python train.py --head_dim=64 --rope_theta=10000.0 --bias="all" --init_std_up=0.0319 --learning_rate=0.00496
MLP neurons of a small language model. Each row is named by its layer, matrix (up: input weights; down: output weights) and neuron, and shows model dimensions 0-63. Each number is 200 + 30 x the weight over its row's rms, rounded and kept within 0 to 999.
After each neuron's rows, "fires after" lists the tokens most often just before its 100 highest values on Wikipedia text that the model never trained on.

L3.up97,229,196,235,221,189,219,192,218,197,215,226,213,144,194,265,202,199,184,260,175,257,173,170,247,189,220,205,140,161,195,162,176,158,174,212,186,186,230,185,183,214,232,178,220,162,165,182,165,276,199,201,155,181,203,189,155,203,170,233,198,207,205,173,217
L3.down97,157,258,182,205,211,183,184,201,228,173,169,182,223,180,110,217,134,210,211,213,175,271,275,194,249,213,182,203,260,199,202,165,207,201,228,255,183,194,179,186,203,136,234,187,182,187,201,200,182,199,177,248,231,232,209,212,209,229,168,192,211,166,215,197
fires after: "e", "u", "a", "i", "r", "1"

L8.up11,176,221,189,255,162,195,193,202,214,183,210,182,254,190,206,178,252,167,189,164,250,241,192,216,212,212,193,151,201,202,147,208,204,165,208,247,176,245,268,188,236,217,248,156,228,237,168,202,215,179,179,198,217,190,232,185,204,195,219,190,200,232,223,177
L8.down11,170,192,190,228,238,152,202,197,189,186,203,215,183,220,203,199,275,186,207,204,168,190,188,195,215,217,212,198,257,179,201,165,167,204,166,175,177,178,166,193,187,199,162,187,190,143,190,221,192,158,280,278,233,183,173,192,169,208,194,222,183,201,192,282
fires after: "r", "d", "l", "x", "s", "n"

L4.up118,206,194,220,198,210,187,192,234,257,189,175,203,176,195,173,165,165,203,200,218,194,198,213,167,187,156,165,237,252,154,211,162,201,135,162,188,163,223,214,223,166,182,201,180,253,207,246,118,213,201,223,231,167,209,219,185,215,205,216,253,224,240,246,197
L4.down118,231,147,240,205,193,161,180,204,197,220,220,192,183,165,223,186,246,240,193,184,266,163,170,226,190,191,223,231,204,202,160,209,185,241,205,220,153,189,157,202,160,201,180,244,162,201,194,226,179,244,236,205,277,173,227,175,199,228,237,237,163,204,260,225
fires after: "a", "n", "h", "l", "e"

L3.up117,229,185,238,262,195,210,213,226,202,212,252,197,134,204,209,171,209,204,223,248,211,190,187,227,222,196,211,163,178,221,145,183,161,173,257,183,207,187,138,151,171,249,224,181,177,196,242,231,158,261,225,192,232,175,176,199,178,204,202,166,233,205,154,205
L3.down117,180,147,205,183,208,217,235,214,182,214,199,150,226,217,220,218,165,210,237,201,197,273,223,167,217,166,234,201,233,203,269,184,190,174,169,218,231,158,183,227,245,195,177,221,184,181,141,223,199,205,180,264,169,180,198,235,188,154,218,216,226,207,206,255
fires after: "u", "o", ".", "A", "a"

L3.up643,199,177,241,169,187,180,191,251,255,177,242,208,179,200,231,165,225,153,243,220,254,178,210,196,180,201,177,166,196,226,189,195,172,221,214,256,233,259,250,147,176,233,160,171,133,230,195,148,183,164,190,208,252,202,227,195,209,183,212,174,149,157,164,202
L3.down643,190,238,225,163,228,208,208,198,243,199,238,225,229,209,163,197,141,171,189,211,166,251,233,174,191,158,207,265,164,172,205,205,199,175,202,180,182,175,193,230,193,217,195,231,206,230,202,199,198,240,204,247,216,181,200,190,213,206,188,191,243,200,184,194
fires after: "a", "r", "e", "u", "n", "g"

L2.up627,179,235,191,223,185,242,211,189,165,237,178,247,213,215,187,184,193,205,226,196,181,224,170,182,181,197,157,230,195,215,198,205,183,265,247,190,227,214,206,208,181,204,202,240,212,229,156,162,227,137,253,165,151,225,153,204,188,193,214,183,247,209,225,160
L2.down627,205,214,210,180,181,192,164,153,111,189,154,201,275,208,207,160,227,162,242,236,170,209,121,185,207,236,228,226,219,219,160,186,189,247,220,229,217,228,202,193,209,173,207,200,181,230,176,134,231,229,221,160,187,243,163,177,196,184,258,156,225,197,195,169
fires after: "n", "N"

L6.up477,200,207,211,244,217,188,173,195,232,181,245,167,250,197,148,169,172,186,255,218,169,203,206,163,215,198,187,210,242,205,163,240,190,219,225,209,175,215,227,190,210,190,205,188,204,253,163,234,229,272,243,216,147,245,237,233,185,222,181,223,227,228,205,165
L6.down477,190,147,235,212,155,170,198,211,172,203,238,186,230,255,218,195,216,202,107,230,200,170,181,232,157,291,205,197,221,219,161,194,213,185,199,266,215,226,175,235,171,167,277,198,217,253,160,205,223,180,230,205,213,236,171,198,217,207,189,229,213,175,252,153
fires after: "a", "r", "m"

L6.up721,246,222,240,207,205,219,256,175,218,213,157,174,231,132,199,221,239,230,244,193,193,165,144,199,174,204,178,221,239,182,175,173,177,175,198,211,179,196,235,204,183,214,203,184,219,209,157,164,193,272,221,186,199,147,200,209,206,237,231,190,186,171,250,167
L6.down721,173,216,188,243,212,160,191,208,205,209,225,196,186,227,224,198,220,204,158,225,194,247,232,210,198,192,251,208,148,222,190,185,173,195,141,209,171,129,250,213,209,164,216,174,245,183,259,215,235,217,159,189,226,257,233,290,169,178,238,201,174,219,179,207
fires after: "s", "f", "u", "c", "e", "r"

L2.up204,199,244,186,190,180,169,191,205,169,262,224,178,211,226,206,179,183,183,217,223,156,203,159,165,244,150,218,251,201,124,229,227,124,212,188,196,233,223,199,238,225,182,228,161,156,239,212,204,213,173,232,178,184,245,210,221,233,213,187,206,240,201,213,191
L2.down204,233,213,234,204,218,213,190,221,190,232,231,203,210,214,163,175,149,178,258,202,171,281,151,180,252,220,217,223,197,184,218,171,183,172,152,154,240,238,226,199,193,187,202,216,237,195,219,183,264,231,179,226,235,218,169,236,237,187,193,207,250,168,206,180
fires after: "N", ".", "2"

L4.up557,195,233,187,248,167,176,219,212,229,226,160,174,180,154,206,211,202,202,192,183,213,132,233,195,193,215,206,223,182,174,152,207,209,247,210,239,251,217,217,169,208,174,247,219,164,190,207,215,174,255,233,174,171,216,215,169,234,245,175,229,120,172,190,223
L4.down557,186,191,233,205,191,231,188,174,208,134,217,241,201,200,231,174,199,172,214,209,211,207,248,219,170,190,234,228,241,207,244,247,191,174,130,177,191,176,209,168,163,201,223,186,243,177,183,228,239,171,186,224,195,207,194,143,222,179,248,204,266,226,148,172
fires after: "a", "s", "l", "t", "o"

L4.up342,182,229,184,214,188,230,174,158,228,239,231,175,193,184,203,190,141,240,262,217,186,188,235,206,223,182,197,173,243,179,231,213,176,171,227,124,184,251,190,157,214,188,208,206,203,184,218,131,225,190,228,228,169,211,227,144,189,202,177,197,252,231,246,196
L4.down342,196,194,223,136,185,197,224,226,242,217,200,197,204,155,191,197,169,172,210,192,177,195,222,175,177,207,180,150,141,213,214,206,211,208,165,217,247,195,201,188,179,253,235,166,246,225,246,142,244,260,178,209,214,149,205,191,195,172,189,180,178,207,157,193
fires after: "n", "r", "i", "h", "e"

L4.up630,142,216,206,205,199,247,226,228,199,217,222,198,205,212,255,156,201,191,189,122,235,145,215,201,200,186,193,188,168,177,163,244,199,182,205,140,249,216,132,233,191,224,163,176,206,221,204,210,161,236,235,176,184,228,205,201,169,157,203,207,202,161,207,138
L4.down630,231,140,225,245,223,205,172,208,139,184,145,168,232,244,206,234,204,194,233,247,221,211,195,167,228,182,153,225,240,192,229,181,165,223,186,275,183,164,203,152,226,158,259,162,225,222,234,214,214,249,266,234,185,185,227,227,185,173,183,158,156,206,185,226
fires after: "d", "l", "o", "p", "r", "e"

L6.up756,138,168,205,245,181,151,200,255,180,188,167,213,189,152,261,204,203,196,204,185,150,175,163,178,174,209,155,201,233,203,147,199,187,189,192,188,176,196,269,207,222,236,198,184,280,206,195,173,179,266,203,201,174,178,173,224,150,197,168,162,188,188,199,127
L6.down756,201,169,223,145,210,133,164,159,199,199,225,189,219,278,179,139,240,217,225,178,220,221,209,205,240,164,204,228,237,185,176,187,187,218,211,192,161,171,179,162,195,222,222,214,185,253,200,214,223,118,189,211,222,221,150,212,182,160,175,222,243,222,180,230
fires after: "t", "u", "m", "T", "r"

L8.up356,205,223,221,238,222,144,209,224,234,146,152,222,183,182,179,176,156,205,240,222,147,160,173,153,202,221,183,230,204,226,166,206,216,168,196,156,160,244,219,196,247,146,192,241,221,207,216,246,194,232,228,212,123,209,222,236,172,196,189,219,159,223,196,183
L8.down356,177,208,240,189,265,173,233,157,196,189,246,247,179,177,186,206,211,229,213,205,201,229,193,250,204,160,233,203,206,214,135,224,231,199,181,174,205,161,228,244,191,187,200,220,242,239,227,180,169,225,153,218,185,210,177,197,177,230,201,227,180,152,226,219
fires after: "t", " ", "r"

L4.up34,208,200,217,182,171,211,212,200,150,239,207,243,217,186,211,185,193,197,197,187,265,203,196,246,210,219,160,226,142,195,208,214,211,210,226,207,177,227,199,183,189,185,195,235,198,196,230,181,257,173,219,183,208,214,157,184,208,177,109,206,190,218,260,197
L4.down34,243,171,199,194,181,172,178,251,184,196,199,168,281,258,180,218,140,140,220,236,175,248,205,183,224,223,214,227,201,154,201,173,148,179,188,192,179,208,197,173,241,262,205,208,170,237,198,187,141,224,172,249,203,222,251,235,235,214,259,154,181,193,229,245
fires after: "s", "a", "g", "o"

L6.up369,160,226,215,196,246,138,223,276,204,170,199,204,211,255,187,217,194,190,207,203,205,237,278,243,219,191,180,192,217,207,223,217,185,218,233,155,137,230,209,184,150,219,150,228,220,231,193,171,204,219,172,191,196,195,153,183,147,231,199,189,226,213,221,166
L6.down369,277,238,157,240,217,173,228,166,256,166,201,195,273,232,151,192,219,196,180,244,184,159,259,201,171,221,222,139,187,146,177,199,208,169,177,163,218,190,177,134,189,207,165,212,165,143,171,217,247,185,219,195,199,191,180,228,179,160,186,218,176,233,170,214
fires after: "r", "e", "i", "t"

L3.up227,172,252,151,225,219,248,241,174,223,212,155,203,195,207,215,234,181,172,172,184,255,216,279,239,207,246,206,200,254,184,211,185,172,250,164,214,256,237,183,130,184,183,220,167,200,181,156,253,191,190,214,156,190,244,147,219,183,240,199,137,138,186,191,232
L3.down227,204,189,232,123,193,170,162,208,195,208,207,269,212,209,234,223,175,253,169,180,181,161,184,277,212,199,238,135,218,228,182,169,262,182,202,198,186,215,198,262,208,216,142,201,214,205,111,191,180,180,203,212,211,282,241,172,203,190,158,218,202,222,179,202
fires after: "r", "a", "o"

L2.up225,169,243,179,203,206,158,221,151,205,298,173,215,238,222,205,166,218,219,140,162,214,229,198,130,228,149,190,202,201,172,229,253,185,217,202,214,200,228,218,171,217,223,237,189,188,243,131,164,212,167,186,219,167,178,166,225,199,203,176,175,230,164,223,183
L2.down225,222,228,161,188,214,211,207,157,147,246,197,202,237,229,188,138,181,217,194,204,215,232,190,125,230,191,205,244,184,150,200,260,162,205,231,238,185,207,201,190,226,218,171,254,190,264,175,198,207,173,227,195,172,148,176,191,236,195,203,176,237,207,203,191
fires after: "N", "R", "r"

L6.up449,168,233,187,198,277,201,177,207,238,190,211,199,188,260,189,205,234,147,173,174,134,182,194,192,186,231,193,219,231,260,212,251,223,223,209,175,155,225,187,220,161,220,181,151,237,260,198,181,202,168,143,186,149,143,210,142,152,199,186,254,179,204,197,196
L6.down449,199,195,232,188,199,197,168,209,252,175,154,203,192,167,140,109,171,193,244,216,206,184,202,166,240,184,184,186,207,201,175,182,173,183,187,216,260,225,225,200,263,241,215,198,153,212,266,251,208,206,223,202,177,195,177,190,210,175,250,225,234,203,238,218
fires after: "g", "p", "e", "i", "v"

L6.up698,198,242,223,225,165,210,198,176,270,210,169,192,235,217,291,222,222,207,140,221,213,156,224,214,206,211,219,210,177,160,202,240,217,238,172,152,236,254,195,187,208,202,194,175,202,195,176,238,188,192,196,132,171,200,260,237,192,155,213,214,242,135,206,212
L6.down698,228,184,169,230,218,224,227,247,248,178,183,183,227,186,196,206,221,213,216,255,170,197,172,205,156,196,187,193,176,198,213,106,234,211,148,192,238,218,208,213,198,208,167,185,220,172,198,177,215,232,218,239,204,167,255,220,207,124,218,163,186,188,161,199
fires after: "n", "i", "x", "s", "r", "d"

L6.up533,156,227,200,206,203,267,166,204,149,195,237,181,193,242,221,129,218,188,189,200,197,207,226,246,194,222,188,219,208,226,208,219,237,187,217,161,218,230,207,255,218,215,158,169,194,181,204,227,210,212,221,233,203,210,232,166,167,194,166,159,205,243,242,222
L6.down533,270,191,163,185,206,195,216,220,185,219,176,193,221,234,181,200,173,210,169,241,171,175,251,180,181,182,202,212,163,164,155,216,144,208,188,214,179,152,226,256,220,189,196,243,203,217,203,191,217,243,181,239,222,233,209,222,212,208,209,131,239,184,213,235
fires after: "r", "l", "s", "n", "c", "e"

L8.up589,181,181,173,222,219,192,164,190,131,189,215,208,190,214,198,185,141,200,226,211,124,238,203,162,219,211,190,219,199,149,162,205,212,179,230,207,138,237,246,204,212,187,141,215,220,177,146,194,220,183,253,173,184,210,208,181,226,222,173,226,174,189,150,186
L8.down589,229,212,202,215,174,233,183,215,239,199,195,165,143,225,197,252,230,175,147,148,232,205,241,228,223,232,261,238,198,248,211,182,145,225,167,223,202,192,155,243,199,154,266,189,193,178,194,173,221,185,192,167,211,166,186,146,190,172,211,172,225,221,183,144
fires after: "a", "o", "e"

L2.up695,180,195,222,197,238,189,226,246,189,224,202,188,217,240,184,203,251,223,170,181,226,209,163,172,190,199,218,201,190,209,186,198,136,277,213,195,280,193,164,224,238,213,193,141,149,183,177,167,201,206,143,190,238,190,118,206,189,201,187,155,203,207,270,190
L2.down695,208,248,213,187,181,183,205,174,193,214,202,189,189,214,168,203,271,158,188,142,242,234,236,172,233,180,223,177,189,208,214,149,169,228,157,209,249,188,143,216,200,237,200,187,172,260,203,178,217,224,169,191,180,166,221,194,251,160,226,180,207,207,286,205
fires after: "N", "n", "r"

L6.up435,234,205,192,163,198,262,180,225,210,237,222,177,165,191,256,199,214,207,190,196,211,131,134,195,179,245,213,179,188,161,169,209,216,223,222,156,194,231,195,182,263,227,237,173,208,182,177,170,225,149,202,227,189,180,205,262,198,206,206,173,215,226,257,219
L6.down435,188,195,159,201,264,226,219,153,196,185,231,216,228,184,160,258,170,221,199,238,240,228,245,241,215,191,178,207,238,210,247,212,151,169,200,212,173,208,193,216,151,151,188,188,151,225,174,210,211,182,231,208,148,237,181,144,168,254,203,187,249,147,191,215
fires after: "i", "a", "l", "n"

L3.up96,206,184,161,213,192,118,200,201,235,169,243,182,213,196,195,231,190,223,185,202,224,171,212,220,229,217,201,214,193,182,160,187,155,180,202,185,213,225,229,187,244,174,273,204,146,227,164,207,161,275,233,179,175,168,167,175,180,226,146,265,175,189,193,180
L3.down96,264,208,196,173,218,188,248,215,160,207,205,226,270,186,243,229,235,195,237,237,270,196,204,194,126,147,202,191,218,186,208,148,184,234,188,176,165,171,192,203,206,188,192,161,193,209,211,199,226,176,164,201,178,205,159,208,232,191,163,185,240,179,165,183
fires after: "a", "o", "\\", "v", "A"

L8.up232,218,241,236,219,255,188,207,235,206,235,224,201,274,262,230,207,219,245,165,178,195,184,213,173,164,192,201,209,209,262,205,239,209,164,185,187,207,196,162,189,217,249,174,187,191,206,176,212,202,210,178,201,214,213,193,209,210,159,188,226,214,216,215,172
L8.down232,242,201,200,206,201,194,183,208,204,219,174,213,203,203,155,245,257,180,220,221,212,208,154,172,181,214,247,206,185,193,213,163,238,144,180,237,155,194,212,173,197,220,215,175,226,153,241,190,189,207,245,246,216,228,243,220,157,220,180,153,204,107,178,203
fires after: "i", "e", "m", "w", "o", "O"

L4.up535,159,205,228,219,187,179,188,209,175,253,184,202,177,186,177,218,233,244,164,207,189,151,197,227,155,195,183,190,215,206,191,183,172,242,202,230,219,221,191,183,248,219,156,219,195,202,221,159,191,220,258,218,203,157,245,192,184,227,159,150,186,203,188,157
L4.down535,235,195,197,183,151,156,172,172,177,180,193,193,239,216,223,228,248,237,144,189,208,195,189,160,178,209,245,192,249,225,215,201,172,262,198,164,235,113,237,227,234,184,188,191,228,239,174,209,235,179,173,209,244,205,191,210,210,150,223,141,238,218,216,197
fires after: "s", "u", "a", "r"

L6.up309,155,199,182,230,256,189,196,208,200,189,257,162,155,195,238,206,209,195,180,158,270,160,189,245,179,166,151,199,134,219,185,210,206,165,188,280,192,244,197,156,216,212,225,241,214,274,222,168,197,176,210,210,195,237,261,241,149,168,242,213,209,209,204,199
L6.down309,215,191,205,189,251,136,181,217,226,243,187,183,210,176,200,204,182,213,215,241,203,177,204,216,217,176,239,169,222,158,251,224,169,221,192,199,206,186,221,184,242,205,152,231,133,224,201,191,222,211,184,201,225,163,224,178,159,199,201,216,166,169,134,224
fires after: "e", "l", "n", "r"

L4.up112,223,215,221,192,241,244,186,180,222,185,178,180,146,189,214,224,155,242,150,191,231,191,211,172,152,225,185,208,214,209,261,245,202,228,231,234,226,214,213,186,155,173,166,166,185,149,227,186,190,214,161,133,247,230,231,221,208,257,187,254,167,192,192,218
L4.down112,172,157,201,193,195,226,200,209,226,209,163,270,187,198,188,175,276,192,219,183,188,210,199,240,237,264,228,195,237,184,256,178,263,210,147,232,213,187,213,190,226,210,248,202,225,252,273,220,217,185,210,213,236,213,179,210,227,225,160,212,206,180,203,183
fires after: "a", "i", "o"

L2.up579,199,150,236,242,155,196,167,136,203,179,203,176,200,197,236,195,210,176,225,221,232,156,249,142,150,174,194,194,194,242,161,187,174,188,155,147,178,259,181,167,209,263,176,195,204,217,229,190,235,219,175,198,230,162,238,234,164,219,203,168,210,165,176,192
L2.down579,155,161,143,198,240,205,196,197,196,236,244,222,252,215,178,265,184,216,222,202,226,203,189,210,182,216,172,166,177,146,223,246,216,231,192,236,237,208,187,207,186,184,174,240,204,254,187,157,231,222,208,234,167,173,139,151,231,206,219,201,194,170,191,267
fires after: "e", "u", "=", "a", "T", "t"

L6.up211,218,215,198,213,242,203,151,133,213,196,170,200,168,180,201,173,180,166,221,276,199,183,187,167,179,139,156,183,249,171,220,208,226,128,239,147,171,202,166,212,136,228,185,176,227,162,222,144,201,202,215,209,181,229,169,187,222,228,175,212,208,209,185,189
L6.down211,225,212,175,239,214,154,197,228,185,191,147,160,186,146,150,173,196,288,256,204,205,174,184,234,205,167,190,221,181,194,191,165,249,252,159,203,168,139,181,165,187,175,189,208,204,222,195,239,246,211,253,140,252,192,174,189,213,165,236,191,206,195,222,224
fires after: "h", "u", "i", "n", "a"

L4.up516,232,228,208,244,180,178,125,202,217,202,190,186,202,212,226,175,240,206,210,232,195,204,171,195,165,178,163,223,181,222,198,204,185,223,210,194,214,225,204,255,205,187,253,113,247,247,219,135,150,144,179,208,202,232,246,171,144,201,172,221,187,211,182,214
L4.down516,206,229,174,204,198,222,241,207,246,217,248,163,200,153,212,180,241,217,177,193,202,215,170,187,248,204,235,217,207,183,132,176,155,204,192,183,212,175,188,141,227,198,194,261,224,232,198,173,219,228,199,188,157,196,216,158,240,202,218,224,189,182,166,183
fires after: "i", "I", "s", "S", "v"

L8.up567,217,196,235,187,181,199,182,136,216,187,213,246,139,228,191,240,187,205,229,271,209,198,184,255,156,146,171,182,221,166,210,243,203,165,213,166,221,221,178,178,254,206,124,173,212,178,173,167,205,214,183,175,202,182,201,165,181,189,201,137,195,201,138,215
L8.down567,210,163,183,237,197,195,191,237,217,224,209,149,214,164,184,222,181,273,192,228,183,170,188,209,174,206,176,198,167,231,236,214,210,176,170,200,176,234,229,207,210,232,168,193,189,182,206,210,182,153,180,179,219,215,170,257,190,228,165,231,189,170,182,211
fires after: "s", "u", "n", "e"

L2.up661,229,155,184,219,179,225,175,164,160,166,204,179,158,240,190,210,206,182,248,223,176,141,216,163,214,185,249,220,173,230,227,181,193,178,200,208,226,176,210,163,210,226,217,199,237,216,262,196,244,190,201,162,263,219,202,245,134,190,219,189,186,170,226,175
L2.down661,183,188,172,246,191,163,223,260,216,201,227,159,220,175,182,185,195,215,158,200,201,238,208,220,167,198,160,193,198,177,160,227,223,186,240,174,192,223,180,212,240,185,170,223,163,186,112,210,173,178,219,221,184,192,166,168,200,215,137,215,172,194,195,180
fires after: "h", "e", "a", ")", "W"

L4.up116,144,179,272,222,240,209,181,249,234,256,195,226,248,229,240,178,216,171,221,179,187,150,204,179,179,219,212,219,231,180,189,245,172,218,241,191,208,200,179,294,197,208,213,177,168,210,201,188,218,188,226,156,166,202,208,204,187,154,205,210,204,160,193,176
L4.down116,223,188,189,219,151,149,233,197,191,240,219,155,224,219,174,224,178,208,190,218,196,226,226,190,177,206,210,214,252,205,249,223,206,185,204,177,159,269,193,154,175,263,151,230,178,177,189,209,199,166,220,180,152,214,260,219,194,221,140,185,125,186,225,236
fires after: "u", "l", "r", "n", "s", "h"

L3.up305,191,228,228,200,131,220,185,168,175,193,233,155,183,159,188,186,232,149,165,200,212,190,241,156,203,214,205,229,208,133,185,212,176,160,218,164,207,229,245,255,183,272,239,179,206,255,219,143,149,179,185,186,199,200,203,176,237,207,185,137,211,212,250,150
L3.down305,185,242,200,230,223,223,202,177,216,220,158,244,204,209,194,230,243,211,248,183,240,230,157,158,191,172,184,237,173,197,214,214,197,207,174,182,232,183,131,241,188,166,215,198,155,250,204,253,186,187,153,224,223,185,224,201,146,227,201,184,190,184,160,239
fires after: "l", "c", "I", "e", "n", "a"

L3.up189,157,182,231,220,195,287,198,173,201,208,190,216,211,215,212,219,172,189,232,133,238,236,194,191,201,159,210,201,222,225,229,240,191,213,172,147,175,193,177,218,164,193,190,140,241,243,208,135,225,213,204,182,117,253,218,253,146,157,189,220,183,220,183,166
L3.down189,196,223,177,187,210,129,173,179,206,205,182,168,186,195,169,194,201,209,167,259,178,194,194,172,252,241,233,211,192,231,202,139,184,160,193,276,211,209,205,192,189,174,222,235,163,197,227,255,213,243,229,205,260,206,129,145,206,209,199,187,237,218,216,263
fires after: "d", "s", "b", "o", "h"

L6.up243,240,198,171,163,222,158,137,235,246,167,168,152,210,221,242,218,192,246,160,236,238,178,206,234,194,208,172,190,213,166,199,290,190,249,255,200,211,171,179,232,180,189,207,119,222,207,185,205,170,158,242,244,187,196,129,166,200,202,225,155,177,234,150,248
L6.down243,187,209,233,223,222,245,231,202,214,281,231,224,208,219,220,186,186,216,208,221,212,129,184,213,245,209,187,187,251,197,198,225,181,193,147,186,237,219,193,212,220,210,201,192,252,196,252,201,246,246,182,231,199,221,175,250,167,227,250,198,215,154,177,197
fires after: "a", "i", "g", "l"

L8.up253,237,173,158,224,177,174,160,175,181,179,204,194,180,107,210,259,204,248,196,260,251,199,173,231,152,183,233,193,215,229,212,299,232,189,207,201,238,208,195,211,187,137,209,170,220,253,225,218,141,180,199,155,184,238,221,187,181,254,193,185,178,211,195,199
L8.down253,187,220,228,203,228,178,176,182,193,249,168,227,182,150,151,207,184,201,175,203,216,172,209,198,238,223,211,248,246,221,156,166,234,217,183,181,204,191,212,231,170,218,220,247,181,225,220,233,258,199,217,197,212,177,209,165,184,204,173,179,165,180,174,208
fires after: "v", "r", "n", "a", "i"

L8.up617,178,219,181,204,150,222,222,184,198,194,177,192,155,231,191,199,194,235,201,174,193,170,221,212,222,200,232,159,214,233,195,198,201,186,251,231,210,182,182,219,205,227,155,166,191,211,284,221,228,192,163,201,239,230,197,236,207,197,241,200,177,246,187,192
L8.down617,194,214,231,205,242,207,196,229,224,227,233,218,240,211,206,230,180,203,224,234,186,188,110,245,175,196,178,228,165,224,191,193,214,169,190,155,247,194,208,169,130,213,249,219,200,227,146,197,192,238,162,237,218,167,180,207,243,182,195,190,293,205,219,191
fires after: "a", "v", "s", "e"

L2.up321,231,249,181,188,195,170,222,161,174,221,159,215,177,182,209,170,193,208,93,240,196,209,209,170,236,177,212,189,189,153,205,174,200,162,176,182,162,208,145,179,205,225,212,248,204,154,159,190,199,230,193,205,135,208,178,218,236,194,194,175,190,198,251,170
L2.down321,225,216,226,205,230,166,259,161,173,248,182,219,213,206,206,201,144,206,113,250,169,182,209,130,238,187,190,208,223,184,207,197,198,199,216,138,122,185,184,183,174,215,180,225,206,178,187,213,182,224,198,205,200,185,181,212,240,151,211,166,178,174,216,180
fires after: "R", "r"

L6.up139,155,235,199,189,168,215,206,250,246,196,197,225,157,194,199,162,243,192,239,187,205,245,185,259,171,166,165,161,177,220,190,238,168,203,161,271,181,213,206,199,192,205,220,164,224,191,217,186,156,180,191,220,211,204,234,222,181,163,194,210,210,260,210,164
L6.down139,206,165,225,193,250,171,217,276,181,183,187,115,192,211,213,210,209,186,175,178,240,188,182,228,134,203,223,134,196,172,244,190,188,172,210,207,185,222,227,178,184,179,278,218,165,230,135,194,173,214,286,163,238,196,187,178,186,226,239,205,173,217,178,216
fires after: "c", "s", "v", "r", "p", "w"

L6.up402,215,237,185,220,238,202,215,194,207,142,231,201,223,227,171,257,173,218,210,199,222,205,246,186,161,231,205,251,207,172,209,229,182,197,187,153,198,246,181,208,245,201,153,223,123,240,235,181,150,236,152,203,211,204,195,182,180,253,265,176,224,222,219,199
L6.down402,153,199,215,203,205,216,202,207,219,242,140,192,152,159,222,177,217,184,173,213,236,183,198,216,197,169,229,214,194,177,189,184,209,219,164,137,252,195,202,181,207,198,181,210,200,191,214,188,208,198,215,214,261,176,172,200,193,200,167,234,183,244,216,205
fires after: "r", "t", "p", "k", "f", "b"

L4.up579,168,162,203,221,243,165,185,217,248,186,198,195,224,188,244,185,190,216,169,199,219,198,207,195,180,206,219,201,211,169,243,213,187,171,174,200,217,214,188,260,187,141,238,198,193,266,194,213,149,217,217,207,171,161,238,185,170,236,232,231,169,252,187,173
L4.down579,265,240,272,238,219,217,238,189,205,258,221,195,152,193,171,225,204,228,228,177,178,156,199,204,166,253,214,194,193,241,179,181,201,195,180,210,148,198,164,165,148,238,246,224,192,225,245,186,167,254,211,201,201,214,183,193,184,193,182,212,220,139,193,243
fires after: "r", "i"

L2.up561,229,232,171,220,183,183,214,153,182,188,178,203,231,214,281,197,245,249,203,204,166,185,191,174,202,184,201,218,154,170,197,178,209,200,169,181,211,179,179,180,196,251,198,205,199,185,186,174,179,223,246,200,145,222,157,198,190,233,209,148,236,186,234,209
L2.down561,199,223,193,211,179,163,188,170,222,179,161,242,206,207,217,176,244,238,213,184,151,202,224,183,205,154,197,248,171,179,233,259,242,213,179,169,227,235,197,207,202,230,154,226,198,284,150,185,183,209,267,190,168,245,183,235,198,218,199,201,141,140,220,192
fires after: "B", "J", "D", "R"